Weights of a small transformer language model: LayerNorm before each block.
MLP neurons of a small language model. Each row is named by its layer, matrix (up: input weights) and neuron, and shows model dimensions 0-255. Each number is 128 + 24 x the weight over its row's rms, rounded and kept within 0 to 255. Numbers have three digits each.
After each neuron's rows, "fires on" lists the tokens most often at its 100 highest values on Wikipedia text that the model never trained on.

L5.up146:104132133117143113144118160136145163100132175098136109163135162114087141097188122076140142157102179103153145134133109116095102149108109169156143143109092106139112148152133169127107147146103122080112123103131117096155109130108154091088124103127105113110146112161107173148132127156165126114126115113129171111123159131112124165116145101154144145159157108082119109124088148155071157121175089089154118092156153152126140121096137163104109153116108131108155119130154149154116131135095131087144132136136127111159122162138153138128203151110140098109142124068118123170123139121127137140141109139124142120140124130162133100150138097116171145155113122102123106158121103129093109095103133084108169162158122137132136097157177145132123102132081106144100169114151119108095134147129138
fires on: "-", "==", " ==", "===", "\n", "re"

L6.up135:141117176110114150161137106141182125136116147148157151127119068136113145113128082140104102150088168154131134130121137109110152112108150109116126161146154138063139127118118161115097140132183163107158195118061131109111151148163136173128031148137114153145117122141105115152113093059103129135173112133131110113115113159160158131127132119147127097132111150086144110138102086142114168154120131139113113132075144136163164157097121130138137144112129095137120089152108142134118120135098129161139129107117102120127165088133133134112127139115074106132160135131149129101095159157096148154133130127084120107133147158137150103134152141136173115096120167119099151145092079146137152138113102189122088161113113148143155139123098174119146107134125153120160141105138111137127135148118111
fires on: ",", "\"", "\",", ")"

L5.up994:139113076122149114178101123174110198141115152093142133139118124129085154138134154101127138064135150128092138137100163089110108114113186116149127154136131126114074134140136154141115145100141125161142138111111147131109093184141134142122125168146092147111132100137107175117115104117116132133102113115090088138136170101098184137125113168147113121120141104113157082121157135145176103138157123129108127137106132125120132137161174116159140160112093108094177134125087137122141128100120143164143200130136110136162140121160119154098134132098135178115101117127173130108123130115154122117159111095135134203162143133118181095122125124111137137126130144077141112077115129126112148160129136143161110159120090161137155101122109152142132098151122116087106138151125096171139135138146157
fires on: " ", " in", " with", " to", " at"

L6.up1720:120131148098128138136117139148158105157095158138105151098115118123158108120102109114111124105161137163127134168122099115123149119108071120128124086094135139145081087122093126101115123145154161137119135140099152122143144138125116098119135098103099166134188135099124127163131129168139143131130087115127130150141173139133125081170136148116093136156086130142136104108137148098144128159091120137135131138129140154133129155125148164113105126084127143123139146132174124103116146116138147138143078124117170128137129124095099121136102158112144083139155101108102151117158136123158087114152168135129128160158141148102137160126111099129120141124162115152133135117130185130142128114135189113136080157112118091101123102131100101100147133138107210175110160068112121151119139158128098
fires on: " and", ",", " as", " was"

L5.up1608:129108138154137138129087142132155118120105118118081114150105092102138117150125106147126122123131135131083129122085153131126129151088133176124146118126130097085148139126125115181107098110101117141212158093144132114120174152076110093114134103141128127167084096108132124136134160138158148178127171132142145124118148151143140135161125109144112109107114130119132146161124132146132121144137127108110100096140131158097129124111110146191111145102183127116170141118081154147128127178120165138129136088144162148164115129162108112135118108158106091158124126203095156157140109117138147144177103155125111115097095127172120162140097120149112107108102124138064110153161134142155162147119092081128120139134146092138147101153149156103147149128130096109138121148124097141126211153107129
fires on: " was", "s", ".", "e"

L6.up1284:134135104140126142111083100156128157157117115132101123114180131116117122115114104107107111147158158114158137138141146174110166162132136099133112145107105160072112106180104128101113111087095142166146142113175099104103122155109118131140129144099132077117122150129112122125112147119116113083117139111131133099160049119104079139154145131112124127105183147118145099106121149145108172115137158169077125080141140131139124120143123129167114151130114121098145151096117153139140130117143098128119171082112127141074115157123087107105111140146082120125153150142144092149111118133118126120145137140154187085121127103118086118109163169152138141124113124164146136136147142179084125133143158154152105142135144173111110166141175158096166121110133168134154148126127132129141109131155165
fires on: " the", "|", " same", " first", " second"

L5.up840:136113119132131124090117171165100111125111116132116156101122156174128190107112157147080114125151128118096149144134138167064083079101104125097143148122138109114123132119095152149129191131064114146137142134129091075065121105166167107151114128120134144172165153153140128111146119146103119131128182102153156189105122119095143172123166129115119130141140153164100131135095155129157142125115154137133105143157133128129120129115107161123100085116130066127091131147095136144123128172116134153129106121130157102121113114112152112098098136105160176129124133152156142089172119150093089150118164115146118120106082144110114091142094142127096089124150100129144149156085126142171127134132128126122114101122137118105137169074101148108143160105108182159131133121128132165140123149144156
fires on: " and", " or", " by"

L6.up9:100140123146101088132148119158154147139119110145136143108121120160126074144124120183130126160171118149109092161133124124101165103145171124132125117108136154098181108133150138099141166134133178173127154143136133149170100131196154125130144161167086127132100128126155117169103108120143116117130159115107097102119102121137095079135140143115148120131149105120159154128067108123125123110109145102119111138075119118111103146147079108148179102138137093140160120135105156135154151074158145092108142148130159168147111110125140131132118103138106121102125114131130108131120148131152109094093144122139119106065105102146124150076147135126154131135163151141128140158127130146119208068155169105123150120093120113080125098165105112132141136105123087110109103112123132116113134151189163
fires on: " |", " third", " first", " 5", " second"

L6.up1721:149109137146142191149106071136113144153158112082135118145076109136111117114090141131128098121132129148107134156135112115142105113105143118145148096111137146117124127145087097131156148106179107117136132109096176104084111135065135142120088159137146148096140147146160162144146054128130086083119115142120101096090127128152150131134171120131123162095098162137177164059154127117129119100117148121148112133114178123161122124122122131135117154151128141126163154114124142154172127129126108119143172120084168155117159146127142125143114156155126096092161149141135149148149135122158123088162134099163102121178151120142122107142137135147104133108139144128115147133152137146136104073126155125096142111105112130081137158141120149138080126131158116108067136094111115106159112144100120
fires on: " that", " but", " ", " However", " In"

L6.up56:111110140110109147102136171142150106173099092109132108120079168089143131151104134086127172157106132132119164094121149146112143127117087160111136116119100165180139123111131131129162178135110159115106099130164093129098144127174106139142144159137115118132125124144147123090123104147111128107057093153089154134125131095141124142127111128089108164164134138139145140070092187121147166130081153093144132125088119124136152114138117152115129172092125117122104134122116115152172123091111165136139112142106143150131063093119147145123116118151104126119164162109098091104113141099130150130110139163099124108095118166140124151178153145105141160181152107101168186097119129104156111127095119123137154099142122131139140117120128143124110113106111123098111148125105136139132076130116134
fires on: " W", "G", "g", "D", "B"

L6.up26:096161121157132167123133128135109060129106130136106170116101144146140109107111152187136142117113131164150101166118174146098135099148149120162148159086116112121123119116127113146129145119097097162119114133093132160131099109156139092122077107149155131142090171115153132144132120116097086119145129180129119151145126080108115117090129154136129125119090097121149123142121163113115120149091102160148130119123171135114121126146151149207084143116128109167145135109142128114169125101126131137116130073140146132133131126120124165166103110144150153145129117125139092148116089104131149127110136125162142150100111095116135139104083139134145182115129154175160118144132064144084151106127136130094115165139162098147122127098129129135143083121108060141116137162120104097121133138161144
fires on: " \"", " well", " out"

L5.up1265:131122090102163135154140138138106134129128089112132093136117135137154129102128084152141136157104135112121112140095154145141113102105139154149129134142080156082096121138100135123083147124156130126124098133104142085119142123161126110104155112125140157088133089099155116121151107114134091149121084147138121123090112128150108132142145147161096140141155102182102147116141104144158156113160094111102107165150113118113113105151149150151099100142133088204137090171145171098138142124155092115135175168139114138101073175112127115110144162103108132138131129090139112106116141167147090136098185112149130116115169117180164075132123151104135121139126090152124096102139106064113117136091120170149141072095143168128124135106110111090129163164099141117058143143144143112110124133130128
fires on: "th", " Best", "st", " and", " /", " A"

L5.up287:113149145107152127170130148146182122165105187164147132130151114146117103096092134080129132117139128116119158141110164128133121097144081112169090121127116141107122141148100132127126111091162153102136125095133088139098158130089152110123133126133126138132136132106170100130150104122145120124089137144110145132129100139151133123126102130116098161104149128129100129130129116170123097137099096115142101114113160093149169148135170115164113135141114139128126133107182136176139136145152144125130172132137136119116119126185169110130101097110126105123133136123102116108135114099087112179180058082149117111134128126195108151126170160143157062162129114131133124152112145121136133144098118145136163098127125153134181165133068119140111100167143123116117160076137119128112105093167079
fires on: " "

L6.up1004:126130101151117134113108163102081144127122129133152136114114151160147148123112125144124133107148115150126099153174103105132125179116125154161138120131116150117080144107121149135146135103132148172103141102121163160123110149109108149158130187126177137103093132113121128101136158110101127114121093122129163101098162134159153102119084133110124100098143114105117181117119111152097132095117085084123130163165160150098111116181099114131150130095191108136171112127113146116131136147139166117123119129104139094082130136136122122173147135113105143109160132154106103100137091150154160138144156105139123081153093130143164145086108105129089135127146065134127115131119155160095165078117189107140124068159125103172156158155137165133142100139116134111109114143131132140126141134154126
fires on: " and", " their", " they", " were", " -"

L6.up1534:167122110148097143135101134072131119085169098091128126138097118122117143190131124096110131122117105108132125119104140158102120160094122094114196107132160172166123143150133130097158154111115112151132122133163120124144073107103086121145176144160090147094114084153143072126129115165140158156104118150145157121151158135108128112146142124108157109111115093143116157138178079097149171121094100099114145123125085122119133113128129098105126117207130127098138129103113115154118114145113124140151132127111149130149126116147122149121136159164134115097129152178100122148152161128126096130105151129131100134096141107122134154108122139155090121137167087112105144154095122137111129143115160158103114137159134072127100170109138074091112167131152147127126121104100162134142129153097161
fires on: " A", "\n", " He", "He", " 0", " They"

L5.up1075:133119119131091127154115122144115127145121162100115165142129147141097111143142154127133114123097099095131100122137122138126131101128131111146171128129099100133132084135127152157137171134139130123119093119108091102146114130164146082095107118144125141151091070138095114155128101164134066111122122129146120081114163097161117123154121154169135133135151091099154132132093171102143103129100138106136109139109099134169169185148142153119127123155109121152126116152125130118126143144151096111083092085115104125094126100061152123138134153088134122124177103098108085074121105077145098134176131147145121098110137122126155126111164115105101090138144119152125165129137138207142124163114124156133122166135134159118137128156120180164164110130123139166142143094092123088134128106159125
fires on: "==", " ==", " =", "===", " was"

L5.up1587:099110154143086123098145147135120138123165136128135132143129124104137074065138155138113130093166128119134138166105152143121178145106123139150109157108149117118145117139145146107132126151101141133152151107151117132117107103124114083119076148144119130140126104228115135166161113164100134166150171131134117096157108102122106138161139104101168154120125115152160120097129115122122111128147132159148136123092122157117156119144152114168093103099137132123122149111137147120150117103114143150134129118117128130143127150108126139106124119106118134137123126135058112113112121112090100124137133162129146129145088093134124147123123105134162141127092144143149123140145102131147149107129118125155166099161123134131112092173147177145131131186154145079156105151138156095130103096150178
fires on: ".", "-", "\"", " over"

L6.up889:100074128136089136130143105134082149122109127098116085111125099124112144128114110155127123138114156141125181111086154143139136131109139128161092200117125122119112118133154182097137187072082126170067119148138132126134091132132145149097180147071137117151137179152150138127141103124139128158110086155137126106129142148120166129122087129129153144126168091129149113143146127126151095116127104175104136125137129151112147122097121163091126144102116130110151179176094137174127145161087112134126139123086094118171148094134135102133117131137144136121134101124130099129120134145114100156147164129138099134151096148128143119141097114088158099123112116142147142111146143101091144101121154115101079114157136116153094127149133148136149114139147162103144147097105146131082114111088149
fires on: " and", " well", " most", " (", " all"

L5.up86:154138141150159124112121108139115106129119159128121098080144125190115101112125102125093131168160119121122110125060132151162137126124136144145133086123146130118104106115132057133131092190091123151132157142114133086099113091066120103149120104071125156104154185082130101123138116127113149149104116145100177152140172136091117132108153115094174156116118135129118093153152090112114166116124136149159120151108126125157141136134110160162136165149119132159160135119111119131159126120127129143139144125169145147121145121109123132173118138133134077096102128136141145087122115131078122166118147134190128094100166168093144133086159111142128092136117120147126115136159087100120122128114139083098128166174151134149157142135139139159126145108152116117156159180121108115136085180140104
fires on: " ", "-", " As", " In", " dis", " in"

L6.up91:156105149142109134154181114116168101134142126116110134119116117164110153134140095117110154076139128102137147104148140104137159090157105107140146148148125148130124109122099116134090168129125138185132116101129153106123108179152119097140154139147142132124128143109121106118128156114120118135107134171101094145110181125172129143151126126121116086109159122165117141168142105108170132134117125114162124090113088153149097145120100135116145137121151093107117097112097083141146140180124154111122128100091096157086103187140128070103101152101093134119128141121139137146178145146130169112135110120085132074137119142122119128150160156166119108107117093104113135118102150139194081143138108127100123137159133180129132137132125138121113151114116158102103124161087120120138187150122124
fires on: ",", " en", " which", " as"

L5.up650:100119139137145164127115141134088132107130109121125098134129162109125168116144129122121184126084132100091158074128137114142129129125114181119139101132120123142106142136148071121108136116147157142148142154122111103132119140119085152145092116149117137116152129150152144126097122089120166094128088125193155118090182169144160117182084105135118115081127145099158134140172138123104102116133125157143152105154176105121099167165145089173096130102160129114133148100124087161104148147066147142124127116187122129122134113104086106129133135118103141144153102124107128117100119117143077162096167122115109110153150141136107139117124095126113118166111123124170142114139107107122147147136148143055126115181129138140131128108096151105107098140129125157115142128125157148107116097136128
fires on: " were", " -", " are", " —", " –", ";"

L6.up873:090129120134141139103108135161146116157128146116158172150097132163094170075109117101080165129127139085132111140159125145133135121122083136129129111128141140127109161120139143114121139131130120126144141144165108087160085134124129122110162098191083155150106103088137159149164160107146103136110107154141123105140122107153189158132086116077110078129104108109105134166126134083148116100125129154146109129122151111164107117156116070124148149134217114106136131150140106133111109125123146147145146093117093107160145109146137141091162188137117127161139140149145080070143158151148111118139116089110150109170128101141096177136138144153128138105140127129068126079117150143100082133115107122105119135128124112123123158084134129133121123121157122126118165142113149089142116125127145
fires on: " O", " I", " Le", "\n", " L", " d"

L6.up938:148138129142148105143120095120123095156171163141144107152115130082115116104146093131120112141122157093132132083108135127123121137121129129091119129137129163129111133169109132127150133156123136145103138124102125131117130082151120119125137114143078115122118160147180163143136129104118136107103129115118119131092177150135104141091149118137123115093115119122138181155144112118130170155119134137145138128142094127087125147122127100163152197119103096171113137071155137088129124112147125096157114119138118195129138130150145144104120111129112108113107138139102074114154107079113112112130114132129163138119130117128112088128153090097150133145150143126116134148149149140173145088165120182115067175138116096149118156144121115093074170156154166096147143097111129089103113146126181
fires on: "'", ","